Part of a small language model's weights: normalized queries and keys, 10048 steps.
MLP neurons of a small language model. Each row is named by its layer, matrix (gate and up: input weights; down: output weights) and neuron, and shows model dimensions 480-671. Each number is 500 + 25 x the weight over its row's rms, rounded and kept within 0 to 999. Numbers have three digits each. A neuron's up and down rows have the sign that makes its largest values positive.
After each neuron's rows, "fires before" lists the tokens most often just after its 100 highest values on Wikipedia text that the model never trained on.

L9.gate2227:528484487492491513477459522489519490526484522535468503513503513514457577496499497478445471527484500514489510493532474522487556550500528502528500525488501496448556517471494505506460487472518509554497522516451537487492463493464545494510535462470500483559526480499507469491513520531487541475494566523522473510474505498529490513545498514539467485490481527461454530460484555509474496485512516496494531505526526548495471469521493421517517520461514484525481488496529542525501476483514525462487498520540527521482473498488510553527505531496475493522515508528455489516494478505516486507
L9.up2227:492475505497570492495512512491501541513462481497479485489501471443463515507492478510509515489503493494490433487492517470451478520446509491551510516490495535541471488496494499497462462491492491497478494478529518505493509481468478459504480489521502490522459510540480462493559521510509506507477512466507500530483495511494499521505504471491500464544460491507518483511535464489507506493508532497533483500460473496542490464473482532507481505510464470519518513500510477470448462471478455466486465527511514504465531477508513519533526503467496496515512487507497485504476485500473506488
L9.down2227:492527537492515478497520528494520496523452514520502479476498463485471528516486493498506533473523459487469480525495525504460515500460506527547501478547506487542491515493469555510461470474505488496511495525534454505465504471465460505491472485456503492481540511481479454490533506534531465503488484482522517521507486481466466514511494548510520534508483472502520500497507483473496487491519527488499514522456511488560497469499525494511498510518500470518506507498524497511459487478491481467423516524496523486485512501507505561513537492522525564531523506534492527489520523520486465493
fires before: ",", " the"

L5.gate1787:494535507512467516489474493523544523514498540483524496467540512423495507516523505482550513497495504542492488517491470508508494480485454484454540498486470445500496516536497519541504539483486497547490478483494516531542523517500507454486520447456502471509487496479480475465453492518498510521507470485501451488458538510502517503540504527493475461500443491471511527482502514457505490525483480553487523489491492494465482476489479523470500503515472539468495480478562449520495563505462480463498478518540442486504486489513551492503456487503444520499503547554473499514485460503484511516
L5.up1787:507528533526503489468483510483530505493525520452520469490496510458498496502508482522493513483514497524488471522461463475512485532445478467506530498476489478503442456518543532524529545524556523519480477495534475489497487500516497514528524526517488487562515475468530455539499511478501499536481499517523470492501488482522491511496517503506515476503440490487499539499514512537515534468494561528521481465489504463512491466525506463492546478522451518502493523519495502530456540515479484514507510517452501469498479518510503510504451532533512526527554489509494483519513522499495486502
L5.down1787:499547498547480516457459523487479530511498508504525499535480520504516486494524473503489505527509503485475450472491483494513503438489527525459544484445493473480510469522514533501508525514539521531534512492500505522537524487503523468507527506450493500490503486504555486537529511519513495569488499491515491545528525486494545449537517479484527481509460480462497556571474508493515511456498524490510514459498490495506492516514523498473483472472507478500514518562556488526482575531520472492537494511504482484466505522507494520508439527514497498468505502512519489498522496471504498561
fires before: " by", " and", " the", " to", ","

L9.gate2174:528466537459504476474500518490484487492553494487497517492503523486483542487498501508527476508510540519517469510500531501478488538492496498478485495480508531525519509474503491505479481507517478550541517525500489510536461479509494477486512502530491477496506498485494474475505465472484456471454468475486453519498495492491525509462489504524462486483472525484521536524482521539535530502524497486446530561513523507488510521506541455531511499459490467522489511511490519506514481502497482474519529488498539501460510516508517509505514496541473498505491475515451455532479568519524499494
L9.up2174:506487522451458424539505485509472492506481507479475508536501500495504507484546463502483522549493488481480533469483430483501483502471529501553522509519526506503533491501466542514474465474537495527492508534502474510502524519506481518472493477507466495500475509495484523527516496527528500509489467483498498506491473499520537499450517519464490462475503472524453535485481551474537505500529520499488489513486535495517500540468458535505474500494482471524534521495505494537532493520465480476506478494414511495542479502505478491513477538493464490473505513513520477491479464455516467474
L9.down2174:487492493509470530470539522506474504527503510481511543510518481520422551451517525502525476493502508508495459505483525486534485503526494505583507508501498530503508478457494481495506506516479546464563481518475463508507498443466530505542503535507517498494492500476507570515506508462473483492489499490467472497474484541459499500534505542495481442498526528442528488486508513502507522545497508545479486465533515520517487501547495522528512537487465480478511532490541492527519487524486502446515546497505524533538535488464506523459455479518502559537499516524526519492508546482498490492
fires before: ",", ".", ".\n\n", "\n\n", " the"

L9.gate433:512541508464491485480471450488452476532457539518438466475491499509499496509539507521500501496479532466482529536470510545509472492484484458504504521473515463531498495466480457445512517486491479480520524510517506524465474514487500519519494520523470503527473525497474447480530537519488504491479526479510536447526516541531510441464484492511475522526499509483483508466518547482509506504455515491511497530493497523504511513493509546540530532472491514485515504529491523547507486499477497511489487534472477557553507465493493547482495497532479531490495509497469562497463489522538522515
L9.up433:464509554503485489537497537474470511557444512494543520511492498498487514481533504475509474511474554538470473512493458498475502537492476517475530563506504512508501509505502477497441532484494504537514491485496490495494470501564517536503524495539495537495495471504494493450526514535512494503508486451474477525509486488490511481515471461482521485491497509515501501453524511490516447501442474480537539484505500496493495498482471537527461449499484519527496534525497506540446495490520493481493495552461482549508523459514497528540494481511507504504511488492483503500528490518516494510
L9.down433:528517479529497485493542511511508542535471485492615542469508466500526518533493438513473509528479472493487480533432458478506503498520464548496503522503499531465481516493498475478471560526519505469474459479541514470496525542495474527487481496498484476468498460532479520506502506524504516509467490501557508458458471512528487490502495459507502463514487470532493519541506499460478496505483532507456503446514519516493481479485498517496492462530536463538498502501496527557523508469481498523524507492500487494472483483480502477540495518456492503471539516480499532500550491495461502525
fires before: " ", " the", "200", " PA", "202"

L9.gate913:497437541490518466479498480474490515520471469496537522464463480537515530514525484510517486482466495525507538496521511487498502479508476512474508506500518490446529527531530451461469473486556478556483514498482537536489480459530492521502518530519479432477494517496453509503519521472526483479472506478477497488523475493481527497523575512495422464509533528451457502512511509487477493560483459449506537482460512522513525488486512459469496507480513507480487511562531507488519520464531486497501501510478518517540521484506475516484450504532465508453506494496487480475495511506476523463
L9.up913:463471509473478469534512482496468512518502515480529510491515471507531550469506486518464507536473513532501465498507502503430502508537485510490540514483506533529495497443487487479519445489511499558494487468458513495457485494443486545487468510517490497510529494506511530512491458468489499467432481514527497500512467517493539513476499482507484475500524510526486497496505540491492513508531519512548503496466557518507516512524459543520487504479469509472506570499438439530523493498501512484519504526481513467508481460492492521506548531543464486494516506511480554507484520540496496472
L9.down913:511502478508518508519553510528499507475473480508562433481520514488540474501495512476515519532501514471534528521451540525515486480506501507533471483472479506496506462512509468552489551511510525523535509489498543505498494518488526463487482519514484483467507528486518537512521521533451537477509571476495526485539525499508484463507505489500484472501514464475517499544499486504534531490502541503504531476535517562470509504556496509482471530492536465537519522512493480531520489475483514461526548511517490509475535454513459514489477485503512472497501541524548524475513473516571485502
fires before: ".", ",", " ", " and", ".\n\n"

L5.gate121:480506464508456482512500545482476467495511502498532479463470524443529501502518493526492483509518509464505483489543514490493492491474512469489474488511473448477504530495503499447531543512499501498505478471480498494539534519473500497545500523520523498481509483488475497479491524487520473529511480506523511507485523500509492483487497499487483475480477500498519557482491475518462508466524532499552527445515476482514518534472513513508502511496470523476516490483502505547484517508505479483477490511492518563458467515553517523549478496497512493527476507539500488503493505526478524516
L5.up121:575458483502508472554457502494548483487529518502488465502505513518505495441482514492493517511485452547453465541515457460491483504529516479495518478484555494481476492490469516485531510479470483463534486494462514501442480509494476519500517487514496514505504522452475521517492507475475534497536480521474483516463530497544488548539511464491541508497500534455459499492499506521525499525501499500513475490481508515550485531509526483523548531478543492473533473587511503502467502518474497533502468503499482454518486448526487514486475495474495508491504540488501479477498547504462480502
L5.down121:465524488541523492505500516571551458505528538476463525488513506499506521464492488509502511519521470472518496464482483501513484521481519518512502485482532461472539536460489526511531494520453508513488487490494513521491508487506471537454486493510491472502524509500554549517548483468482529507492491523488528500496473484493501519509473494499499474505486506442490558509493518514501536485514498528476491517568530485513510511488491455499509516477483508508561483503501514470494504462471460455510491526477497517473521500514478534495497501473492496492519490548517534479517496481502501503
fires before: " |", " |\n"

L9.gate13:494512489463513555526548528500497492512505514509488476534494496482472526451514495558454497534510477500484527518474460496508455505508456481521506513476452531488493530502493510535504491511493467526481522513487505566508474482541516468515485523533508496538512442483484499533527522527472487510477460522515522452479511476479489466504494505486475504493513507487525508480527570466498517507503500492521527546529457527486483482489541508484536516497476510516470522522484491511498508485553504511484536512518516508517479484481489512492498509547506527518516505480486476501505528520489488492
L9.up13:488507506533529484508501514491509484473500547519482487515524505480486500467469488503555493551524504493501497487462521493508487508458506487447497510484471443506516510503469549487471476525511471510511517469484494514542503472484475511492510501514547529470482513464465476529520505504509523491484531493529507475508497471476498468516494467499485497486497523533512498540492562509478512526495525485539547465516499454523499491493507488476497486463525547498493499516511494507524468520530517482531547480485470505496516489517489509526489449539506505548490515503493468521494481499525504497
L9.down13:486497487496513524532534499481479494486501465523491516532516496522498502516468456517494523518514483501511548498502536488520507488515518467466493535486497500511553503506500427501512479487462498535510512480476471509550531486496503516499472550504537450514462482481514497531504520488480475493495497506478492497493500486496484492522494521478531502493555525476523482497513537494501462464515508510535513488514482495528587509530529526481496486494498521532453488510501471535518507533508494490502487487529487492533468529478480491539497474512464508496497521499485525510493510512469520453
fires before: " ", " $", " to", " in", " about"

L5.gate73:509524505492485519503495473489445544513501502489475468521429496514474542541515509484476487481511498521478515529492500524576491538515497532529461486499522540546521478499497538472505462433483511485548462486484505512541496487521479531509491529515470486490483505485515529510496533471485516508516512504498505443533553510475506464532498502518496470479527557505486500512513504507478519531520482527473502492454517516509501501495512492559483490521488522481485461505473489483521526509449486513499515481501485488522494470463495486457522486487496472524500535516531474547526481511450486509
L5.up73:467498459492476489504465481491516493516574532504481514539503494513507534479478481492513524546505505503479505527543455494556507515515471531489526549513506513551516471493488530506523544548476490492547522513542485513522510499497507485475505515468496479485461491460533477477520510468479477468455498476482481485463517503466528476464477505451502467514455505502473484463535516494495519462490448495507484448507473480494524500478458494509517526501502506487511445504483477483516499479495480510482490505505498484488505546487527473457539539492499482469505545499544527499528478526495455534
L5.down73:509490529479461471523511503449493478565517487515471500522496528472497522519471475507530529504544508548478511530515503478548502499524528499493518508486513508524499484496507496523511505531466475503474523534529502497482487501501522504508480538471489504515474513458517482498454520497494468502533459479482446483487493489491483528494444526507479483527476488495479490473552548488489529484510487480504491462539481491491513519456466475495496513515491519460481489530505465518481512479523479525501514461512491504502500582475506486490512493500460511507511519530510536468510508552478531536
fires before: " |", " ", ";", " |\n"

L5.gate1403:493480488580499494484508436484514487485490537465497481538465498518493521481486526500494498537471469459485538496494493517526490529507462490534530494557544466477534515484503468457502526419518541497475552518488534553469478549513480518513490534495499501508474522481523470497494488508484476501478537489492499471510550494528483467536533495501487474553515509492509524512472512494512513528521515474484501494445498505525489483487502443551473502498503530519505457495512510540497538500470490467523482482495503488458449494497535505484478556494477560527497531468547500508529471467484481504
L5.up1403:508504446486491521442511478495519478504521490523489493465509503491509496537505500500501503488504464493521483560492472506510511476502463514496503520533509527469517493523495504499503505497527462514481490464472483471499497499496455510506478496467487442504491508503507495503574495485504463496526457504500516507516515498489509531495519507492468443478491489518558499516473495524480532472495501454506523508523493478455485520489508526485491554455510475497524520473525496507554500504557491491509487505515504505510516496486468530485475477503507470502513498483487496519473462522508523468
L5.down1403:511513474483523448464510452513536447552497523539474499472528501516504495530457499511483549474505465472495473545522513481523497512487465500536520546517488492489526473485517484477484528473525537521515544453511508511484505481528470524542512533495551487526482474474497488486539462519499485496496495471541530545512530525496484515536471470487494493508469493500527494515538503523495507519535498473505513519476475504463484467485519498531522541506469470488492494511500512503505505491511527536478512524501516490456488502502482496507489469505490483499473478485515508522500475531512471516
fires before: ":", " ", ")\n"

L9.gate694:496465479466521473503528492460527521459482495514487473509478544510481516492484503521475536528467514484515449523513498521461558485491539488518487494517474518506510546516529501495509475498495511511476500518535467532483507465494502495503511499525496517497504478520452478482490502497483515513504498469520490527474475511472456486484503537517483464535538491493515470491459529477471504511496501514498545494544515521524498490483493478517498490494512481529561498462488468527537535483526437460503527494527542507477484512493499525557509550489516486536486519522544515520445474497580461502
L9.up694:520517439477520521500493523517478466491513521499477490434465507460512496519496472486508513517528523537528523514497510489535510520497515514517467506504511555502481505484505520506497553513545500491525532530469487543490545465485498493538523538507459468483470459464451455500494474534501533451484493501453491478513501458505489532507479511518456482509499479508548526512505524560494569506514485501498538515502480489490485523526474497467496478482500520497516494511523540493492480501503498470542489537478522506484468494502479503510488503491520532471457520468463501503509537477498472438
L9.down694:489491515480556471472492528497495511475476533482481513537535515495496513511502476517525530514494552495511455492482488558490478523451479509510482470501494495547474469507504488506464502495493478514528491503520468522453503474489470521513481498491477560478498448493460450508517501493527510498508530513514514496501425544478472477464509511511492513487466518478501500509500506489513494493486444527519551500482515532555490458461493495519528540517525518566496520487513486503521546509493485497447495493512516548512516478492486517538496490514472497539502476546482533517513526476504484487
fires before: " that", " the", ",", " to", " \"", " “"

L9.gate1608:499540493457488424446443477501509475509501521462493499523457513537508493528501494449492512499523514501490473492497500553468508512485516483490469472489504524508523499499528498519469478485565484507540459531491502520501448457485494434516511467507521497556504489492520515486486486523510493505519465519485497456506528491482508491554532537468480457478520511468523523491514485550499480492521480485472493484498529515527494522499485494518480547485541475484510493475518501504515462510483529521528508515473540526488500533501548510498504462479476499560509472491523496510538488490532486449
L9.up1608:542466488492512487487548489493508494491540509485502492459537532519548500512497489460503483492491499539482469482458526510516515514489561530515500506496490490536502485508472491515514503523534496529518492465499521483460484481473537492470508521478487477543531545519534515520415503495550468482481471511515500538499484539475565467459490523559484489500537476496493528504474479516504551493506550542467485531528539535495462460502515497420531517492515488538465557503505500489539474491483522502516515505510495474509483513490461513504478484508523484467558486510507496537486509502502514472
L9.down1608:495481486514505541494525513493498504503520508526482492499509511516489515464492477484541523481483490490490504517460499474565488560525482467513519478452464518499491499514492540495520436514500502462511493470508534482504490481494518503449503482495541541513482524492524480507532509474512480543496458558512545574525559532526522495491526504503532480494518482514481466514508509489536524465518488531472510513521487513477544507507498504494501498527493515514505483515488534503510456535487526500490471489475503513487518496477501493500527535500494489514470513535497443513488498496542505484
fires before: " to", ",", " of", " in", " for", " with"

L9.gate1070:534506479499478486490456469506516522502505499507503498540512539486518533472472500528450524512452481471487493509586493511498545499519419515484491484518493496493511485484507500475479501530505556551503505487519523495496470464472506503477525514540452533574529518446510496479473496442489499523445500472462512487415501492501492485484513468494490474491493545501526554455476513483491527522511531489541532487529465532457490499476533496512521486493516507494518473514495467470516455463480478524490458545552528490503485446507491519525480475497459484515493526478483443527503556521539501453
L9.up1070:517499505501540490478505514536487534494513494563468515469499461530523511474465489521506441498477493516465514464506473495512484498489499517481446548474503516499484503475497486493542502495474466505467499536486552443473544477528477449503508533519480449479476487535506514520481489484460488527494468453500544485494463490489498479469488456522489504498519494490507516499503525540473498524516479523541502522490492479509477529530485545522497484503459519471488564527513501496500506484502518481502500510502512459531448507556476550510480485517509480505485489519514487470501528485524519474
L9.down1070:454473504514506486475499479519501487510499521508508516496497456512492502481505460488507546511437500491521527532534540534495505456502524430521523519503484507469538482488498482463506470502497501520515482527450489455491510491454536517527471532496512489515531524485524517482510480518509504492499476483510462519484543535456508488519442534465518437552523489521502506515546503500496434476499493489493495498496515476497494591467533496474504474511478527475480538492454487523448557500521500525527498505510493514527493532515473509493528499489509485490463501448516544490478503510484511476
fires before: " ", " the"

L5.gate1839:510504530497501484462459494455463485489489479465486479506465478495474529460490503482420514506515445478508476497520468474460479525530561491527508503497503521525532501470514445506456503454459555506523452478515505508502534497510460526489534500494519524541503507479524509519490512491528517492476470462473499498504513550554511489507512468528447538499507482505524469512511492471509502516470494467506508521502456487522476532499523493518470503490540482520531440517554488525524496506483481458523512517493467498562510491460505473484487537506502540531507484469499503509490516542490492506
L5.up1839:489560504463486481443452498477501521523489495486497490487510508503505537494514538496448501505498502475484460479501489435498504485503528530540481490502498501503528509478506469493473512485458528502525487475524523501498505486513482502465534496495500531532496510446506487575495535524501543475449477483486470475521510550492520498504514492564473526487528489519507447483509544499473508475510475507531487517485477470514526505492519506487467492497531493515556456469516477499515506556484477440480504513472504507521521501446487466513501501484504529518538500511505511476497505535505481523
L5.down1839:471487505529501490454559510492521522480488499503509496497490511488465482496489502537496499485517546503511483503488539476523494488472496517492455485506477508519475479505491499463453517476473506526501473487514515504498509539483480462477478486488522481506488486471493486543499491497521520451487457480479505503484515527477474507518508523532506521469507498549513472542475559513453492487503459512499476510468497450445506505477529502487500453522532430432500515483515473513488510493521488493579526513520514522529494502454514432500538496480540505494517524501547517474462483520504466527
fires before: " |", " (", " Park", "\n", ":"

L9.gate1863:509510536533492482493485456496520540492479505517497547477454481497479519449501447490476488507489502512480511520502526535505512511505475496514494533485497476472510502489517400504469452516501476519501469500524511546484472471491498502498489512541506460510513526473528490507538527521465503465481507543494490486447510503480515480506503480538511518493513525521491503473519485475516485529481528511553517428478522499508515483504473495516533470497483492486437483521526489534511495476528461521496501519469556531479550512486487518476515476498477516516501490472486476467474523512509498521
L9.up1863:468506525493537500484505511513500533482483496464483515478510471550487519510505567495502484487500480526510473496476507489482526497517515487480521501480491505526480491487493508511441503458498466527518496477511504508520561539519515544480516506504531501508502499491492496469526502493510475506440537527532509510476485519532494544508511524495483537526528460479477478492515513554507498479486504456534456501484528492535474538430506500498542451528481486483515498490502514502477517512540514473507502485461496490501463508502551482442506428504516505521500479519488487491507501500485504474
L9.down1863:444490474502477525501519481503485543494488501449495522512502465461493498474537487494483487499423495507498531526532513497493475517513515515478484500511532498471526527463511462515504572510524480540513520492515464457521499512474503523492473532512495473543532488498510533457534494502486483469521472474515534502479496474438503527478495545510492484515489460552523496510515517474512448503542528527527488461503510508468529474487459490451464507525522477527457501506527509503548484498515508501584513509471505523507513511532482488540482441539503500509516459503506477487491518497452509509
fires before: " ", " the", ","

L9.gate1264:482484512505485531495488459497473505504526503500507485542505527524496552471536479559543506508500506556501527523508515486475498529511460545500487499521542474497505504522533538469490499505519546517476480540565487528481481491505520453553502490500485446504525508476473504495522482502481533470453493514481489494486534521507519499493518530484501513503540506481489507480486506511483518541472535452514485520509545526500486502439506509537502492471473521510492498505499483514502494485506504485477504493499495526535457511455468505497490498531470488522460472487536478537504476510505519507
L9.up1264:512505528482450456467486485527472514490542502536531498473454534482532498518495487501557549502481490505539515561465484515489523525503509475541497560481489523505535501527539522481484496497516511490507532480445492501535519479487502506465469504491464493488499484508506499502513514530503510500471538545487538481514481521511459500489484491479497509503531476468503522514477490483542497491519501493525495492487514525504492467497502541512520528497503521473538539464482478515471495483452500483543504567464494538472482481511553491498488460517500536505436522469522500485503521506538512560
L9.down1264:471545511511470440505515477510512504526475518515485524518510547523536495519482511470570511494491527501464491514498514482515457513487487519517489515487480473525479534489493534484543508450520527508501509484484515507494494506538478509517497477501508528493520483499486516507469465511464488498510501512486481514524520479535476506517450459502471503489519490481477514474528490487534545478509478477520540491527503529523451492477508515508508514463522496501459503479506516554542479482477513451490534528502481546502505496493486524522500532536503495456523489523523521507567518518560497538
fires before: ")", " is", ":", " was", ")\n\n", "),"

L9.gate471:521496490490462508489461515520464485511493525500502504450478469496480530486527522523501486487481497503505513474498536515497472483483517484521502498483525486479514491501513495488520537524505495511473473504502508494479492520514544525514501525479506473489508491537480550508463501519500510500458486536504483462490494478503502493529484486524465488496495481505487546489499518477486499497484475540459548487510501469483477519480503480488478484510482507518458548515498508496545540521471555491470478503511500533497507485479540522436470475536505528483484500463475540501515461490471537494
L9.up471:519543482484527517507475462480479525506547525503493494470557466563521523519501505476472499487507495471497516500491523502473514479451490505490495527515508448512480540482482525450551489514456495510476489489470479457521521468524503491500506526498494450531503500496489498456519487493537498499487536482502502449471480488491514512493474464540543540515479505455507496506479489508497473535522568459545494484500503470532478509527511436524509543460499490478481501508499498480487442521491525494512539542522506509483504504540457484493510475487470511508517495468517506517528504545486509491
L9.down471:480500507507517491493483489487493518512488514488505545496468489501503497502459496506488467475507508467509527518456476515511516530533513466497489487463513472467544534484494524478498553504472537505474504465457487509501485465501503524470513497499496489559498502502507493453470471513460504503484479488461494470481489490493517544514514489495512536504476476539496541466491502452435522561477512470502471479475507415474533518515497495500472487494461537528474494540505548484511472473527496515452531495526514510484486526489476483466538498515549468503560498507481508532504488524473518500
fires before: " ", " A", " |", "–"

L9.gate507:515506458471467486527448489499432525491498510544523491526493503472496542504542529507459458542552462495513514483483510516506498498511498535512557491477520524530534521521515460504511468518548504535493486503507532508504472521519531520532452492515518531542476549494469502486526508518494481538491466496464506491484475502500533478480536484534486530518491543500527521456500519489500533487483508502544470490454532488516508481462501493475501507537490549503480515499491492525463510488481496510501463476465493449521461517488497497507530514476461455467485493539530517530527509543485529458
L9.up507:511515498519530518529475500479493455522533475506518488464508501488490515522470503508541480510474473507505505508467523487490475469515455468475491523485482532457487494521459535490507498467530471533471514497467479467522497491518501496427487499476515471502465480507502543512472490486510477464496502462467512504516522506490471509494566523490470494491522472536466501492536533495488515511511477488493531512490495519519533485429491465480468504473530507480478471515492486486514508508453538534500505484494485476501552529476512474565534505486520489476533547500530553519507499486465508483
L9.down507:500492488523550513481488523516499498486508497518474494534512455497461522508477529491513514521510456514545549489487497496527472514520494495471514486488478483491502423485520506498508541496539464554565514421510459497505498472483482526484499503523524473491490519503510505493482530485524461488502492497485520527505505497486507516421499541486514495510539471472490476484532487469532509549494484562523513493540441527472505499485521509507497507523536503469516486515490453512498502454490533485467494449459482446486504570488496504521521513491465518498507516497524463520454447484497514475
fires before: " ", " |", " |\n", " −"

L9.gate655:522463508499488502486485498507530495493487531495458514489478492517477523479487503524483484513533532481506491497563530463495473492516518504470461499528504480485535512499494511466511528478534513517528515502512568508503551487483527521529510488483462454519469509515541495477467496520439486538455462485517538468506535462478539505530460507495469530563498490450512503495512487495497500489520473466485495481516491554472487513490501521487522463460491458468529480505508515467537520498520481524495523483454533508510469461504492528458492486507491481499497538477510482509510509467514502488
L9.up655:489529519463542562500512484494476492473470516483514482523436522504515503480524512528506535518505549534490481523478491517514489518533491476451536471509480524470504479499491508470490522517475515500511527493515530470491521465494517482522529521553487514452543449509520515473485478532480523537488489468485488444507505519465532490523488484513457507476480482463513480523534448462497527516478512478442519530500481515539465509451486472505495480484495505515509522534524501471489487481474508514487460475469512491507468463511534499511508506526525537530517535474495489497462511501506455493
L9.down655:510533543499522501526514502470538514471507513509482517483517502473518473510486498541504522503473488492491513475511498518535449483523520519499512492497517501478458487484443497467471485477519521440515460475494478461528523495504497500464443515545528514505487486479519522504529491500472507488529542497486509517547496511489496498441498505517496511468523488505486502550527463519507514497492524528517499492468482468470504500507494489495500536539494500535473503522533457506495525521511488512551491496525521497525496533521495467469514551437475508498548518494481467524468469488491508475
fires before: ".", ",", ".\n\n", " and"

L9.gate1742:515483528512515460522446516442530413530481512506443482503534498481523555521523521525495459501511513488446503525520459519477479513497515515479519527519539500505478509481503518546496490509512507509517531487463467545502539502517514514509490520497462505487473424479489528481471510526500541506511554494496501498487526498505478490495522496481442486493539516517460521530508513552484507502528487500489499520463494493491500485501486492464548476468491534505539462489508503503464535509516507482509484524489509496481487488497534507517483535463436494496491514498532510513461503508526540525
L9.up1742:527458460477506455477530521515506510498509465514512491505493471535498498533538505509531485476507478495524472517526502452537509471516481468502519481467481532532562537515498447509466518524494518479483518488464489480499475499516549462498505492495517476487458494528503487487544489511534524544481503490495483476496500461468515506489493474527488485494505503497487510487525514526520473529522498525521554516494492494486491488525502520477504499490499504532484529468519446529512543504504478483495508508545549546453497505483475505514471552492500491476486529548492504474498484562533489484
L9.down1742:487496520502505498495512495472491509533516510519499504495520461507486536506491499485517497479506485486532499473495497519512469495518469480545483466522488483522512438520455530483541494488512496460498518489516506493528551471515440448529465558530507483515545490534507503481468502510513490516519522480515500471497508457496495498521474481467511505549485484470508509512547476542475479516503489492517499560522526466472484491501509561489504492500519524555504530501484489514497512454495479440384566496519496533466451509504464529503446472519490506504517486491531485513534493500502504515
fires before: " \"", " the", " a", " that", " he"

L9.gate1035:497465520512520552495498498483492518516470500488530521532513482544468506457501475489451498418527478547540492521504514532499534523471462502500472475472506476460463521474521428547482476509494538503501509482486480542488487487482459484497488479474465493497513544504495467461528497460490479549449517506461457502516457495497534554493539489520534504456506505514476501513462529473543504488499482510493528500478492519494505526510496451517489503537506451531467521493482540488527473507503450459511522506466491504484481520478498505521514494541476512515437532507479477499530569532525517501
L9.up1035:515521521446516424476492503521484520501494439499468553525515517499526505474451488475493466486503480509485487485524500457477477511466530464506492501518528507537463482493525540464495489476520503530499525473496526498512468527558509478493539482473520492492471528476495491518500521462484506531476511489528467516520500523548497473531511481489455475483505484497511494517474476523526480539507517467465489526496507484473484516454493502478518515519480485492493543531502473441460484504485534524511476487475467468554504504487483513459458520533481461479532493514548522519504492496469481510
L9.down1035:533534484539498498498525502520511484490499510519496507480486440507490530514537495445510474481505512522518484549500515506499516497474554501543472484461562516514496479481498498508508515536513521505521505503500503507513512456473537515528477480523480476471492505494518496501479500501453504443481496492510470494492496526483472469484484504501489530507495555455502445492521503502498452509512482530503465450520520515477509496544483514532493534496499502466514524488471534531490529508517475456511524509504486517483491481533474486535472445455474530520503502511530466471528549502490498509
fires before: ",", " the", " of"

L5.gate614:450466444508463511510463514535496444529487508517479470497465525503506527475519529474511542511529485459483505503554533492495503487465518491512480516499515484480516498531484520480513512469462513484534479475485478504485490524523517464494499422507526485501471487505534480552508537512476487527523534525488526489486512535494474504540496540482527513520519556490460525482454514505498493468526499471469507484471490489521503546543516512475519447505498526529512490493518507575508514511491468510507482515507458502486511523506503514482494472535516487464496528481515519508506509485510522526
L5.up614:453499467485440491502485530503487490545510493537509489532497518500520489493479476473482523511527506481516516503438529460505524515474560542507504477510528478503490489487467456467517502501487497489508460500475536480524455461507539463477507460469545482488490505434510511503541531518508469518545488480494497461511501504502509512512491550489494515507500517526483479463544505487467492517504530454496498502495534469530443517505495513485553505472505527464526506514527471477522494502516476503482539489502480495491461496501478456516456492536508489416509477486508524453502522585511526525
L5.down614:495507520478518497503538508515497519549547497492543521534530453480490496479485494505534509522487471511501513522488538490495513508506521495525529511549518474515486519503511497484476509515518509477493453474501497512467471493509455541502478539500534520498494522475501492465543480478515475508494510450490511511546478514479505518456512494510480490502535465513523476493549501501464472506477509489487505492487497528481474456520495478471497544504498471493550471473490459435502475534532491539478507491475532517491468500481468512483490528488480487466488462480519488518556500494517503465
fires before: " |", ";", " (", " download"

L9.gate821:467529483505521475529517542465515507490506522552493510529477473515519562510479475495514512498516482482478474485498511513500531526478516482519499496483476484482454495484475487527500512468483492566482499489482508507476513456526461461511528499532509470515516499527484485454519504461513518525468468521508516442467517497518532531466506544468515543484491485454500507516496547498495475537497521492508514459544492507528488493469510482508459508536505492474492480550523495473565495486564501466520500499497468502488479456487526536502487514463548512512537486463491478491491486507519493506
L9.up821:512509505515502474519499466498488485530575469475490489502472492520483500493450506490523529478458520491546494455524513488474501490498522488525507435485507479510522479522534541525527482468533484499503505486492507506492512522506502493568515420464505477506490519497466524500496501543548532480456479505514489503494508486488508495510496508519507475510545431497533513490523460501507504530502451521494494541514484562523509553516489502500509515529490483556465495510466538542539477478502496563478485466502474468524527470480529529502484467529514457523532521521468484517506486502479556474
L9.down821:508502502500486487531490516442497505528513533517526546525505476472536522492479491483468491491517516483476508527477454527498478472546530459528492461537533504522502511452493514510512488530495472504505484507522459485514519473510463446536495538469509487506494503442519485490435480467500516519487508497518514488465493510526500521508481532498489482487533529485559526527506445495489516513484490528501541473545471456489530512509515493510507513499501555491459510534505503550483480484520500528558506478544459532508498502502477464549453511509496518494533517535492476484499492528460528507
fires before: ",", " to"